{
  "n_layer": 26,
  "head_dim": 64,
  "d_mlp": 1280,
  "vocab_size": 2531,
  "activation": "geglu",
  "bias": "none",
  "tie_embeddings": true,
  "parallel_block": false,
  "optimizer": "adamw",
  "beta2": 0.98,
  "lr_head": 0.00644,
  "warmup_steps": 233,
  "schedule": "wsd",
  "decay_shape": "linear",
  "train_tokens": 727200000
}
MLP neurons of a small language model. Each row is named by its layer, matrix (gate and up: input weights) and neuron, and shows model dimensions 48-239. Each number is 500 + 25 x the weight over its row's rms, rounded and kept within 0 to 999. Numbers have three digits each. A neuron's up and down rows have the sign that makes its largest values positive.
Before each neuron's rows, "fires after" lists the tokens most often just before its 100 highest values on Wikipedia text that the model never trained on. A number after a token or word is its count.

fires after: "| " 46, "a " 11, "the " 6, "in " 5, "0 " 4
L10.gate1163:420467518460503447482481504477498505588523526489488476475517482508468510485524526478526512474502504501535516502522524447449523478484484527484478499469497528499529516521511509507513515475548489486526482525449468513507480514486548493498525478477509503506496510498506465542510517464494487486500501510498511490486605491532507511486510482493481505515549476514508532538497466558526476537531485485496493471500494559490534486533477516500505540498513472483521482495500485501534503489485513545447502532445519474507484514541513498490507441549520503474501494487475521505509488467546573486
L10.up1163:475455521500498437511473510517488503545507482487534524484519490487519547457492500501508563475489488495498492548420470460535533485464512486513491465477497505486531511486499524495507543519497536515460490502529445515498521498496492492506487460495480503525524500504510534504530491535506498475463543517455486488502552477507478529502499521487519495533528497502497459515483513489501478534527501524483534487473523495449513482541526515534511494514549505481481523489539474521503458525542512537491541576490492472484485476512473509518502478518497546492517487509519511473515496455510538451

fires after: "p" 34, "P" 10, "Sp" 7, "f" 6
L19.gate741:494473532502514472492467490535489472496513512501491477520498453499506499524476503545489510529444548470519516472477524541493520538497471519448481510490471536531514519492521502517494488456488472516506484512469499477516433494508499497472500489506501493498482526474457518494504489524524541526514494530505486529493494489507495470499568507507505547517461487474534540505489512503497493489504518463491479454483494515488494483489495491480507529498466491519493482485523471500503474522486493473492473463527503504478470463528474471481491527509508501510515500511509493530567533507520529513
L19.up741:508517500490526528544509517479504526502529477511491507517454490567467487531480514446502487472524512539451499499516506508495518442474503489535530515484494549520497515500500494480541500527492512492516461484471554499488468492495487487524494489521518529492484488505458507530489464476467487504500475517489480481503504504470541517481480497486521533478491480514464509526465477482471522509491496521487543456513480527493504540471488491506535534452473541539506472500522487465489490481472495502497491471470451509439511481510512518482502468464471508499530468493534509518514513471529510486

fires after: "\n" 50, "Prec" 12, "eded " 5, "- " 4
L8.gate233:534502497417548543457492518510508496483492492527498480485487506491478542493483478524516596484497545486492496515516554560474505494453473556489488498540533471534526524495506485495496538473493540461507513521489487493517475536499473481569495482458523506455489522541517473510527494514471523473500482489495498532530506493507471472528495481450513487507528532485518551507503490499513439489469479463525476506501489512487511488515516512523482518491534542476479475496485518509499509497578512508448507495542517490478480490497516536474488508524494495526541489498522467528468489521525560497
L8.up233:488534492538544523489509556507504522478508491482458495471448484488526510519487526570520575510485503496524475497512498511539517545482515487478469467524522497529497544535502500509469504497506507504524517475492455520508495575483487495497500514510499512457516499493507514512494492496519487480519473489475493498543483526499448471493494519485512505527518562542508511478511495498526475463460470507490498523511506547539522506482526478511447445463507545482454478535545546542518520519493502490457526477519499509506485502475504536488483556491484482472504474497507480465454521536519504515

fires after: "." 52, "=" 10, "==" 6, "\n\n" 5
L8.gate520:558511518511433534487500493487506525458548479536475536489529449512494527492524468536478479513519469492585491451475560507471461507532471518506473469470501567534508490475495490553455482485457489524470499495495463484468510533501552506496504506468476482481484533519519501470507487516455473470523505486483523508479503506533500507491515471522492494525480494519500498473504514527480508523472548476501505466523517520503497517477507509471490568456521502512481490504513497516579494498476527478480526459511496519529525528465426474515476484502486471499499481488527487518511513543544481501
L8.up520:458502516488503507452513523500498521460528513503460520538502506438506492452514480518485488492516464534507532492512484545492470537520491469516510426513520517470468479502461523438492464508498481497490525536537510449462500500526525534523511522524514480516492540560487498472481479525470488472454505490485514474450466525500521514510494533523545495514479542481473500464525485568509489532525532467500478447480552467479490523513502525478503521483526538505490510538496469529500482493477501520490503439504528514489530531474482460500503543490496484497485489499515467505519533546516517496

fires after: "P" 20, "p" 11, "N" 9, "C" 8, "| " 6, "% " 5
L19.gate217:498535512506490528465468471487510538500504513517495494506488519491474519495499480517491495473489496513528489498418490483521498477514527523483465448513499503472485468527543479580498483479522480480490467490548501442568488513531465495496498459515483516449512502488488535512523514471520505502504502504503482497500506450511479478553520518475455507545487483497489525561490536459444493494480505504508542500489494496478494472542502490432517551513484489491512518543480517497484495545512500497503506526483459519473498505496491499470473434510458521469501495482524460536469489496520546489
L19.up217:505502487479477510519478527511508497508552480527489491489486477501491470533485502491493498473481549541484486513470460473527540493557512527476544534474459491474486520489538487507456451479514514501470507495490506528500465536484541468506480500506469502526467488519525501473464521487450473498495485522461523478479508513487482474506491496476519481485487467493524495524453496502487499534503538499465517519507554465493493553501539519499494509503494542506534488502469505463505486503523479493477481484482510449493532494524511517505520479498550460459479467510502483502492510494484488473

fires after: "| " 50, "No" 10, "- " 5, ". " 4, "1" 4
L19.gate657:449524514496511507484508463500490502499449506559482536509478488502508516505498512497535462474504532494526548495495475532481489493536521513501490491515497473510483486523497431497546547467420510517503500510509517506474522476461474503519467519500504529490476480484515457466515480454493473484517480484441545533509476524507473492527523472474500499502468497496520514548496534470481493509550464490530512520473497490516527500500527462509458494505551497514472509459508498489473478480520533485482514494538468551483481491523468465506529523490470481507514507516491528487524474515487463482
L19.up657:488515491501501492497488450507505499485493480542467495504476525454463483519516479492481496453509486505498559498495522482503500559515513532509511499483528504540464512533452389513467520473483496501481522522521520509525504463477446520520510491483507489498526501491534490500504488501530484502515494547441536495497482492529470527508555516479522527444490487502540482492502569406509506519497471521514530463508469490530527506503526471482483479513518497553524512497486458482455465492501521484468453503513504519481521515451457484514524503505528475485515518496532496506504493496480452499

fires after: "c" 22, "C" 14, "T" 13, "sc" 9, "d" 6
L19.gate913:523533558509527512510521512496520495454528525520470504498470507557465512509463500491545475510456524541496455504483503508518512512494506520477526496527503484502554505518499508500513489431500533496492519476506496469478489497537542489486478489510517497465461528478493483517541494498517514489492503484561466498500513481475520493531504511481520522471503474470540558521474521499483495514518532499514505551492481496511492502487545498445532489485478487486471465456517471513503494524486507521477495486497502530486497469484479498473481482480456574469506432510500456542515507473516536487
L19.up913:550483488498500528550489458480514435481513516536471500482493473478483501480490453491550426519500523487499474499500504520467497476472545497479536469438526519518468496479546497510450447505481525472516516475548484509447528472498498498481512500511509513471513493506463507465511481530530469518486496502502543522516493509481495483508483498500501519531523465509536525501543497530496461529462487484520453495486517491535513502517498496510466522455531509470458486521527487515448509500504488477503571532515514471472512493527493556494511499484469478466535496502526491511469489502517557474

fires after: "N" 38, "C" 10, "c" 8, "n" 7, "L" 6
L19.gate4:503544537491556486468497521525511509515519552539476490507548493497483503512475508526524538515465526516483514555482520510532481502502467498480489483479499503481521514474519484523471496503494544492482528500484471517521491495481464457525511487515532498498490470506523535486502493479507505495518515519479514519520509487481461513527480524494503489520459514500505511470468514462497523507478468496499473509487491457526559471473474512506490515486471469516511490483511500490458522560517504499496502490499470512513533541520514537439530474494517470500518465491540476506478467568499547534
L19.up4:528493515566509503509499440524502504505508490479467488532528507467527486528530486486489558540492516501515544538538477468514500484461461518479464530529467502544535467506516504517481523556539491461513522549474499512524464534523477489493481485479527514483502432543484514489498506516486519515485500489502467490483507493489505541479472495472498488513481508538480519515496492475481481503476493484516499470476523491475445504515469524508550474508486540497493461484478497503513538478475478474536528479504505511466532516505457521518471494500476475478480492486552474511473476545485461509

fires after: "." 52, "|" 15, ")" 4
L19.gate1231:514463454480529498492487469478474490515521474518532490508443484515520457529504469498553544512504514505501476478481500471491466514523471518497474514529515487481509481461484476528496495517427503518495537531490501469521520530471460513528484518529527564524461506501483477496518528463491505476537509508473509491516460525490497487537523523493500544509507515552537496509481527402475531491524511485503502509505515562518510481456503480499511518494478498530513466450494523527491517471513515474439484490508476539497492475452474504512565491497486465514500516522477509480521498501507471525
L19.up1231:458493534475482509476497505492497512487500488491470510483485478502525485540497452491487513510525467492525523484500504517469506512504500484521524454508501495468529528473469506563478489482479494475495497486499479460508465481488544506503452521510509531531504468471478453501480502471546537483473482474539459485487485477508507526486478464501492492540524510497493486526454479501505521471542542441455487506482459513528481505512463551492513519441519491507482525488463495503522547491501475512517543468469484477520507450479499487450491531462466480512530501520504483534532520497469511515

fires after: "\n" 98
L10.gate708:515492489500516513543474472467480476524498480489516469528506510525460488515509487471537538486492511487508492500537563525488526476499479509468503532482485527546458469534486508467496526482518477472503522479481483478531439555523503529469538507479502514480476501454512443482493512497547548501519507487538493551473472502455486520501504496457492498459511496497496551521520531507534459466487503452506470503521475526467511503465484479527504559528462539478485482480484527535522520485560507482507514475497490476472454510511553473479502516501517544460488459529538486476529479524529489493
L10.up708:490521479470480523461452534486502490499492487485450512520503487478534490477519519509518481520507501500547480506497471498509497511531475477504534474507533519491526510565502502502492507525504505487523481495478430558474496491438508471465495521472531479479465464482433485474524475501495487472512500473512491524471530526471530473520533451485535516480530514476470481522519530506457509479487475464460549476481491484474498488563531558504498481493507498454474526507520521495518481481470497508476535525547433510514503490504487512505511480542451537449529534488472470559449496561499534498

fires after: "\n" 41, "er" 4, "a" 4, "y" 4, ": " 4
L10.gate721:472459468503518493529513472495496453478516502486439474510464496511460484492499452484500513486487488485496478494526543488494503502513482578468487493510503480485523503515486495505486499442538498457535546465494507460500499491540489497513540486482527497481488490479509494504499548470493519498530487491543566476492477498454499493514495444434483515508489543495541538499535500469482466481457521485494523496516459513512527516486537490469525506465510516474485460498475494486496530495478516493492504440504503538512476517488509513471528507488484472525521491503515497516517464512493476494
L10.up721:514476475502455456489494478496500491506473500494481450482465502484495546489505509504501488477488534543465470544521504533471440489477495535485479446446486479530548520542501510504479490499496523535476511490494491493562501503466479482513507499506480462508496525508516456461480466453516498502509469515520495505482499491499479481527488485494480532490547529506502525463507482466463496479507507478536505540565426505492498482507506493527536511501488534468492511531497491524513508487523513482532563486498487467531425490468508551532457469488519455519498494505493535504498484538499533538

fires after: "L" 15, "in" 10, "al" 9, "E" 7, "or" 7, "el" 5
L19.gate600:503503515512507523472531457502493481482507481502476504477465519535499518486476475484435556473523469469494516505473541456470470498480519504503506459560456470514507515477516482495481475494478526515522551472427468507495527475516487478516528524486537542494475493460503474487499494499499495505446462457527512505482513494505464537493489497499500498521487532482503515534494522497457488474464538510462522538459490482535534491459526505465483456473507499487517433459494552490521505502473504466491504461482481494489511480464536473449484478497453512488496506494540493519512545524517490521
L19.up600:457480521488455533529496492526515475510481501504494478507568515477521479517490519503472543521487476486489477492522534489448540499512531495490470541491474508531510539522505492520482483516469503483489481510511501486518532471529511551523532492484509516480462458444491489525522512494494549504477507475533538532543504479480501526467503517449545511507520497505510465517491516521500472458509475423534475494548526482489528506531484504498492510444498479487496460513477514464504514484497485478517481430483490469511468514477483551509525481548513466513448498475499501496530496496475541520

fires after: "| " 35, "P" 13, "p" 8, "Q" 5, "; " 5, " " 5
L19.gate720:503471510532512494511489488514473546512465536526462516515552483473504468502504489487513470494480507532508500441464489514542467504505479492482510504479477548523494448513503482495532496475493466488467478521466475535491465513447491465494472504520542491476539532506456477506532515477484526504518480490482464473476511464503439494559493509489463516517468518492481477472456495440479505528507480478491471505472455472529520482507468504530480503509484528477558531521533513508505522482545497495540481557536498502484503520541446492517469459462459510461466507482460482509494476503524499505
L19.up720:558531493479501489526489506503500512513495443514505494515482461496489482530501488478494556498474464459480536473502490490481517505529494528514512526521527481516488496552510456502481500483522480506469497535494515477539493505460486530546474522515474530505491520534486463460540455486511510478480521507496484495486541510497518471547508489540551494472489478527533497474490515468469509506472497501497448508519477467476504475475494505497504527508496491490526519541547485493547454507509516515517478506493485531484533505476504529479500504465522522449484497491509482476481495527493486474

fires after: "c" 35, "C" 18, "con" 5, "b" 5, "B" 4
L19.gate268:490490512494532509508465471523488523483454522508478473545508490538481478549509484525466479547547491549490493524459474502564461528531480496464467549531492496526518480506500466506512510498506473487480524521495487465508514494481484468536502474535481507487493536533516538486490509500494476498473530556516511488493555490489464488520486473524483517507523460502513567474469515472498539508494497483513483481488507492466472507488470467480488513517484503472513513474471509522495459512465500514467519519505525513475481446491499465494486517473512524534477435514551518501479506522507509505
L19.up268:536498493494499562500474490545511502514524490522471483522480507501546490514459503515456469499514509473508492479493515496522497472527480511512469525492489499532487511506528517491472503468514472508515502517551466533515453447491502514496512481454556464463503452487488465476521512503515521484469508521519475547453473477485484465525544508477524478479488514516503510484537541517502519483498513495547499501522522468486484490489509464486514463478478484556427469498491487498496505491516495491507480515504491524483538488535479473496460481515533458487470462500508488512479515469541504481

fires after: "\n" 43, "\n\n" 12
L8.gate701:576466516493483504510491487505509517531499514536511480507427496455523438504472491467499487486483473493491481529538514518492466523494493522489483481516515472510523504520495497508515476476501555511509513475439500497520510500520481436533521541464496488530515535435513488483529505476478524495485492469533519548493519482464495480517468517475527514496514502503551499480491495493495473458492500488538485492522466492458470500519539516445527511499493531494523492493456485555493503488537508484492499444550469506488457450500498484468516483563514482504507499525477520473493501536539540496
L8.up701:546525504500470464523486530474527547484531505500464510505477460467536473481486511508500462514547521498482512506486474483506482474573494523499526487505521512533518527460510537525479505495523520526533497497478499500528491490534494496476525532479479505525514504518509488525476485486544503476499492470475529579497503499479482450491518476524526479517491495514514464494506487513510502522496505500483524509530493511453513505517529511541516528518561489478539512514508492506499494501511517513512502531493467505497516477464529459504476469481534519493549525476521483540501464553511485533

fires after: "C" 24, "al" 9, "Univers" 7, "ec" 6, "ex" 5, "v" 4
L3.gate1058:523494492462462500488524467497462489481483478507534514484486532493491494468513503527547466470488498510481460512495484479457509449513499511521515438505537455503506489528495489522515522507469462495507558503503557444487502460478542510496490509553492491534501487483513515492561469546493526519512513507546508462565506493487492511450526473498480534476517465528474495464480480486517436451502457513514516481534475442493511526509514490488494495492535449492506476561507503455492493497505503486511508505525451465470485447499487484481477486472449507526505483517514522514557528517468487520
L3.up1058:508481499481518502544568502497500518522471502528503471515484497491486511510518506499470537493530465505491465510490518530572535481520447514538474493497502504527481501583479492428516518501501489521491497508559525482488526494519483481512493417481535508533509500477480507523518497513488541484512457482475516454488536476456492524518545467551506494492532534501525484499481496469475479507470523506498515509512451504528485507488460483479561500532493508474460488522459544466507476492471499492514476486486457511506472502490534527516478474491472515502511488515456506506471513485517563546

fires after: "K" 15, "al" 10, "Un" 9, "L" 9, "vis" 9
L3.gate1069:504511562524496490455477487493491527544451510494523505510525541480465511510462470480529508517506512493482484519485469468505503524501519474472517459499479489478504461497522476529507546474552487523540519505498495500499501492497476494427511464532505542499484476511551514476512493496494458500483525484508486492515494478520456553522465470514490460459510505492527506513509526482520460522507510478505484532503467466486502491496523508471492512512513472459505467485511487467441463535561496499486469489494426472507507462469526508494498512455486522458482475508525467544510505528499518487
L3.up1069:492506520515510507497490488489492502482516497534475461484513512523505459485522533531510516519520488522531487474529513506482482498481496469482495524489519497499542457513501526528520526495526466510472516501542519517495485525558512497538493496546494493529494502520428473541457476481470514485498545507487504513513533539460513437498524494519521548516451502495525502460490505513480496435503529486530517481520469535493470476505456502475499523492514518515494491524514521477497531469464506486477506480505475486521489521462498513452495537472492478510551492499481483495528550454490521547

fires after: "C" 22, "al" 9, "en" 6, "ex" 5, "v" 4, "T" 4
L9.gate683:473512525498509471483535463464512509519487527544531530491511538497488456516501480503524488478509481533496530505479493514484501489496484510480480432490480491485528481548487486524508518509540481520477515529519546503477465517464502466468535463519536467461519504516501481552487534490480520491521496474449515508487534480525517490514545475526481547483510461504474493510456502469532464484520474499509526493503470481471491505537498509537508504500549488479535503453520506487516499509496475497506534503522527473529491508457465463491485449511534508498482510515499497455471486512490555491
L9.up683:516531517516468449497510517510494540498494485509497481521538441499502545505489474492482505464497482467493545506482552495522478499485474479509481460503528480487432474514464500506487501456509493501512526475518525460497555495487489484478526492557509472481474455509522463488544497486512476558552519521502454480464494516489464481508502465509453510459491510505476534549477464504522504462491539498473513505513519476452516503511484469511556517499512490496445516517506464474496494478459517509500543487511492525501528514480515531549510480505473523520474441489553484479534545526464511476

fires after: ") " 24, "| " 23, ", " 18, "', " 6, "\n " 4, "- " 4
L19.gate313:462452490488482502496507488525509510512477461491490508510523495497468485520511501485533504459543474495496484491498564462479525497468495462468513497531518537525471446507506471476456504468493497491564529501456499507509532476458443486517543510527484508462477536466506526493501500503511478513531520464469543505469486514509469498526466470446496528506536532478555524564492507481516475488417499493489485523470490506548531500486500454457467517489473511559512485490486440540512499522493534487470466470517493497497492484513475526483539521535465514494478516512518527494532478540517502532
L19.up313:532478515531479484481537481511521522507458450472516541522491521462540504531511533534489522475528500504499523456491512489449490456497511469507523498488487516508501490466502535503548517497490513488511487508449492480502500457531492513532524489542496507519485473490501492455494509487529469528510474553467480513483494504487478526491481523473509489509503512462480501510533492490469486492444511505516485503460502513544487483467477456487466489501461520550485540537495505506450468458490509479491451471516490505495532459507517516514527491510466526498489508513492491469541525561502546516

fires after: " " 41, "j" 13, "J" 5, "h" 4
L19.gate789:533439533484530469500492519514515501479476486513488487493495488513490507515476549494496512481534531504469526502494576520487503479447461505485506448505521539490550481502556492488564488502503480497548489525466508467517495425472414473542498479488496480506488494496510525499555524487528495510505527518472494490489531518450501484527496479476485517524489481449467525501480471564480446508474491512489473524525508483523498500481498462481533475527531499499506517507481455475547490497518509476499476530488503497516480480540499497466506493489455472504521523513495514498459515488491546515
L19.up789:516483530487562530458475526459526491495487522520508512502508480510528454553490494546476486484475499474484560487471471475502520459494469522486495492518487503529501481449488491526463534489528470511512508506500473499516499507523480491528482512519531524507476473493497520520522459490525498483490489507463493502461502459509485529529445500560465519521498510532516494533483500523498515507530488519498524502510502516459514496563527451477476512516513486489505503473473466539434492515466521502466524494512482492501522517486498505485513538449470532535484499475503481487506516490510476512

fires after: "| " 47, "; " 23
L10.gate639:522490483517521437474476493491521491548561524518518514484497496517491496525473510480514480470499538507535510523516509475485479499460473503495494509463481506527522493527511516518526504496481474527428484491538502480492470494463502495488508534534504487494494516539499506522486503478468528483485579479465478541501494433524497494529471479509501485481499466536502499518475532517489546492563504476494506487436459447485500529518479499498494474517565462492468466468532490551525475492497525470516523531455509525469519496509532463477500477456487495463458450552511469535505505503516495465
L10.up639:573512527501510522479461488495474550503508492502526502494476519501494537495560515479451528462496496493481506462475464477510513505480522513519544460509501509501535490476536490532542533513428501473477534456519474486500540517503494489468486499475480502489471455522491495517501483483545497451489542534484506485493509478538502496538507555478486510534531516509488521507524516534459530514491504524528516528516493517505537496555495478476467487477491446476530509494478489468532472515521522492487473528452516499503551481477527484510493500475509532460440476518529495527469483495534511487

fires after: "\n" 72, "- " 20, "36" 4, "| " 4
L19.gate407:453508524468485514507518494490507506483463493492443518519500445526531481490523511473566545488535457499517519474496513467464479531524521502500516508488452518474500537529468515497495468507476491485526507528526505527502519478498503453484498487528541488487503493464484500491467504489518514509494520509473516538535493522471487510482492497506464467496501526489517495507542506489491485497484470459498501484502473463519540481514505514494493486451557438569445489515514491494491511500481522479440481471559470506509527491483513522485527528501508523470474536508502462516526458479502470493
L19.up407:501504497493489523484499480519527486487470463503498461494524523514477457538523511486538497485540481521570520499502531458500462521502510453499554508523497464545493512510480506496494486488500499492517509494492489462517512514460486532512498567516533531478478477481504518487528517465500479514517505510520531480514443450508484512545496522495522545501505525473529514511485515475483519504525509438523580535517515495471516529516540525487463509508502504550468499487496480500482482471474512503482473464486484516496493485521483522489508532494527515488486473510514509508501490503499467477

fires after: "P" 41, "p" 21, "c" 16, "C" 14, "pro" 4
L19.gate346:487501546514510521493530523481477486498526494510498482536464499550435475508491516542533514514490497501495464475480524489502487472530517507493504533479502497513466516542507503486485497443499506531449496545492511428504501489488466440537530515523484465443492496510509518466514526513488561499472531537493475506471543457493506480506538545469502491527483495482484494473503517475505523493454517449508488508481476489510506512486499450442498530473481517477528509479507495545504533513530502524493492489491453533508523489476503496458509459531512548474529498547484466518463474498503510489
L19.up346:512468517483499527475475506477522526527555515524494495519498503509485510521460465505500534504495514517530494543487477468526495482524542474510521485537466455483532509520506530518479513500501494515520489559491504491523518507426516465489500492506471475492460490513528484460461516486480571487507476483507526481464533506542490555541485500508496494505492490552472534514462464471467501535504449483492534473520519477489534505532523520490477521456527470520487490488506497486535466503519526540486463477473497484462474472515520518504499504490487529469508484497565483554457492577519561520

fires after: "| " 24, "; " 12, "-" 9, "op" 9
L19.gate189:520514525470533515513465535500484495519504514525570435506462460470531480478473487525494541494505559467482502467449501518490535513514491525486487519482527489553515500487523513492498541485524482528559481501507535513478491504467488486562496541503504488487493575490471494497520504482510501506514518510496474521465530515490481517473459494517517528506465508541519490481477536472518499533516509504502454507493490534474511515476508488517468492511504456482558499505504512521459481468491468497503465524511490507455514504501470476490501513488508538533504436476449486503526504518515529470
L19.up189:453457483450490520494527490514472527496526496493491506498522486471541474507515521454529467475528502450485493504477500453490512474489516526491524515482494545501471466483508479537508473486508480508498498527522482455502470492476463450508506489504471474449440511564515512506520487486472518478505472485491509494495459510513476497528501502545548488504493521496526505498454521499486548568491516505503555487524498462480496517494522493479488489496447497528505517472465529501477509501530537533430485522526464517456554519484443505473487468499521513488501511521461492512488503508473507471

fires after: "| " 35, " " 9, "in " 4, "s " 4, "ap" 4
L19.gate712:469512513490509501501514483477496474496500544516522462520459489526483495496516467508511522435470522518503490550522520521503538483531481518467493512508490540490505483499524511474447508509544489439498537531468512474477519502478512471481538483499492542509497491521518480496507546498535528488507507533492529474465554476487483522460527480473502496477511512501492517512497503470503477529505465447499527517507474544518447523505511498512499483491498509497505489441452486515456502497534500504458463460505458500495452479482508569503531512525526530513485517502495536466448504472487536485
L19.up712:525488521557498465479530509487517502509505442497489514495513489516520460491482469502476505464484513493455506479495442494493462509534511498493532513541508563508491472476463501500535509491495542483487512473468464488480484486497505511508527470512462450484490529505508505483459498475523520493553498550511491473527513524481496473475485454508461510489517513520495490480508516473518498482508507529503469447496498496470489461483505524476545464509525533437524490529486499525521521506482524542543503486513545513477497486465477527472507526462472527483539549544478557486516498498561513485

fires after: "." 60, "\n\n" 4
L9.gate582:511473499482526507483475520497488489487515487491471486498503509527507449505513472490507502495515460486472552514531505497476505515525490562475479486530483481461482509516493491538513466487495511489503478486519467464514473507561485455473538450501514513511496494468479538467502539489490522543462500463522549474484521477489533499472496492483466515502533482496517498507511496455509488469480484500541516501539438504494510514445516540520491506498491496475517465485467510515516552506524511510474505526518497506504509489532490535482526555526521491520496467516504502502477502482465518496
L9.up582:539515493500495527556498516469495510456533491492513481518527510521516470506465530515539480468494485451503530491509478508485481495508503519509497451535489457502524496483496501511479481491474515495484514461490477460505535511464490480557530526513490498517482498506483488482464473500531515476483499491555526509532499519459468466474491487492480494504500486519563518479515517456505460488492488491542484482497459494491501524480466517485491489484464496442502478497565525508524514498521474528488476440536517525515501500484522573504516492520469524484503569508484490532510514540555475510

fires after: "|" 25, "C" 16, "c" 13, "r" 5, ")" 4
L19.gate422:497522535476500508497488459519518507472500510516477481577466451474508501544507471479550472471481510447486502504473504484488478516503510511495528523506503485484543504520498467534463486504507458518452520544499502480537480468512472503485523496562510502495480434488491493488488503493519499524482533538510463477481495500446504527510504514495522458481540441464551486530508557481493505502490507500513461514514496470491529539483518460474509512467465506514487472503533503527519546497453522509498534504498467481514557476499493486468508489485490519472468468499510457508485448488470507483
L19.up422:472464517496488508487558486495465526513486495497479472471463503464495503507482523517539505515521513503471498419505539468471514516505501476520502536527473525504508503556483483511469502515499463465496498488530507509504516502492467487481527489541509534457523466492486516470521480496466497497511524487464467465523501464461478505461501561530528496513502459536510510492517504516494497531493486483532495484511522509503523526480490466537506515518500532515451512472526534473522513500470506464515508492515488521507518528505502509521528480484529500473491469518471501494448474557482468490

fires after: "l" 21, "sc" 9, "ch" 8, "d" 7, "t" 5
L19.gate583:512510511484493491459502449552489506464482507477455479511504518498500534526486513534468465486515474551474514484465491535483509507468477524488498467478476525524542460478462483515480483473488513490471508509432467484510510494537452483485516485483490476497514488460516452550511502503538473462499532518527481510514533476509498504479523460479493501480463514503516508442522481505541514499538529521476469491495467473515480478506477503471471505480485485542525471490498499515522527510476561462500483469502538458494533491490482510494490497487507501518478488507511514473536508504498520469
L19.up583:516472459520455501507464483522516482495523512492488549497454530487528504497492490509481499466478537485515511494497481510504512544490551509502487488519485531467472523541530539509496497506464535493488500459493514475511537478482508469520507462470463495518513444524453483472490550523538512517524499478493488451454469472513495499507503487514497516553448488531518508501517464486454471526529490501517513480483523491506526499473523524504476478445488524502510531539508515506479482485482455497495526477489434470495490454494491515474507488497522530484483483486466508509476493527539467553

fires after: " " 31, "| " 21, "0 " 10
L9.gate82:482485496541525446519476525482502514526546504457462510504487490515516476543495515475481542498487512448487524485496492467526469466483448525488476482476479486490551470468484498499522493473510487475511501496459531469544453498534490514480497498473544523514487502521498494490543545509526480543497470502437477498480547509510487522577476498496508488518539501460498527518499491503508485495524462507523486503509502513516519496516508495486515513496468512482458475472515511535512514490524536540524544550521481470542495509491488510494491479501476557503460449464473502449484482498482514488
L9.up82:522485497487530529430505505480460501487508512516520489462526526518521480529536442517460466511483530449501506528490468473492477550492532528507500503537504487535476495489488504529453530470478543529506467523538474494453488497470536500511496501471484454504555508529500475540532504496514498480455518479470494517509486453470479503520471475500470485457526527478455479525520495484446488508489473527498483502495470493469498494510487499510459469494542503503483518539478452515484463454484496508479469503566537495483507495480507536491525543517478510523515510518492513490538477502472516492

fires after: "T" 24, "Ph" 7, "c" 7, "p" 6, "ph" 5, "t" 5
L19.gate691:505490529503518480513522486516521535473526502500514477511546525496520498501504534468521522461486529503507489480465524476486507503530554504489551476489537500533560522520492502519501439489499525476486509470453465520501467488515520503517578471453503465475514510482526510497518484486510539491505532495508506470535471502491500519508525480481481505531468502494540520495505504502488513480495473447513529478548498476518578523504492484524508491427492508477518464484451519512488511488530487533519498481544503508503478469522528493454524490490509519477553506497487487551541500504519555453
L19.up691:515499515470468487527473499520532488479504509534500513523510493529516502495486485525497429500520474493498480461502489458504466515518461502511513587493501466491511498490506529510519477460512504484488498550538506470523487462494522496513524479534490492527489520532468526494489468493487516488497528493516509563492512443467555499504482495531519495526513470517497500447474519529537514525524460464535471484438495525510493501514478457529487536461493533536443539491524511510486519468480480484518457508502498470534492506483498487430518512453504515506523513477459506488516473506501527530

fires after: "\n\n" 29, "mu" 12, "ies" 6, "us" 6, "." 4, ") " 4
L10.gate1007:535486500501500519511462506502488498533513473488499482552478481492476510505526487509485503529511473530495511509490478504499517509532467552470498515538444547443498502493474466551480465494521567506507471554481473455488440538501525492493518498546534520451461470477468492505472542514488522511493501470518533497489546496506505517554479504490502516492479517482523497497506487512482522483474537483537502497532456463502522506451497526475514497515492509497492468516498515526525550502485510446492525530525500522514506483556507514494489506552509519512459477505503471479488492535511471503
L10.up1007:538499503502522520537443468470511570490478483480495468490474445494512543502486486480537464516508462454535529484516530539474483508527495494490560516479530496528517502475507509499478491519475509495479539504447478455507526455471509538503517507510505492493492524519505515535537439494492476468522508487510515523540487487534505549568490512517503483485466514504490502517531519534511523512513518458534532504461495502525522506518520531510465510514510497509495508522539485522519491488488492508506523522517525477467485511547478518466501503526481513464471496520534481551485482507531471494

fires after: "t" 35, "it" 6, "T" 6, "ot" 5, "k" 4
L19.gate244:530519456497513518482468477518553533523485520514460474560493510503505443460518455476538492452511529468469526497482502532495516501482532479478501499474521562474549495535481487517453479487528530500523484462524496527509483534503530518488522474498487472494440512449462459492471477509505510509488483498513488481535507533499484470527495503506523496495463491493511492469488489470517515485530490512470482504543467489478545500487427534494465514460521448508506511501533495492474539496514474467517445487512458522546536496521498532457488509490522489461487502477495476503520460507495497520
L19.up244:489492463520461512503454461488528503493468545520471488525495491540511506489548491510495488530559475461512505503501468508528523519491512526492466501448534515545505533473493500507493501508497526481481496451501463495503439504485519523470477463530485489495487528473467501477481484484518508470511476541513519516523521497500526477549495475503508482505474483480508509497532481500536535523525497484513501470499473481494513504502477486482444523456498517491443515491480489478495511476463484469522463527513497499512461494488499522485494548513523511465490461505490459497513509501519415561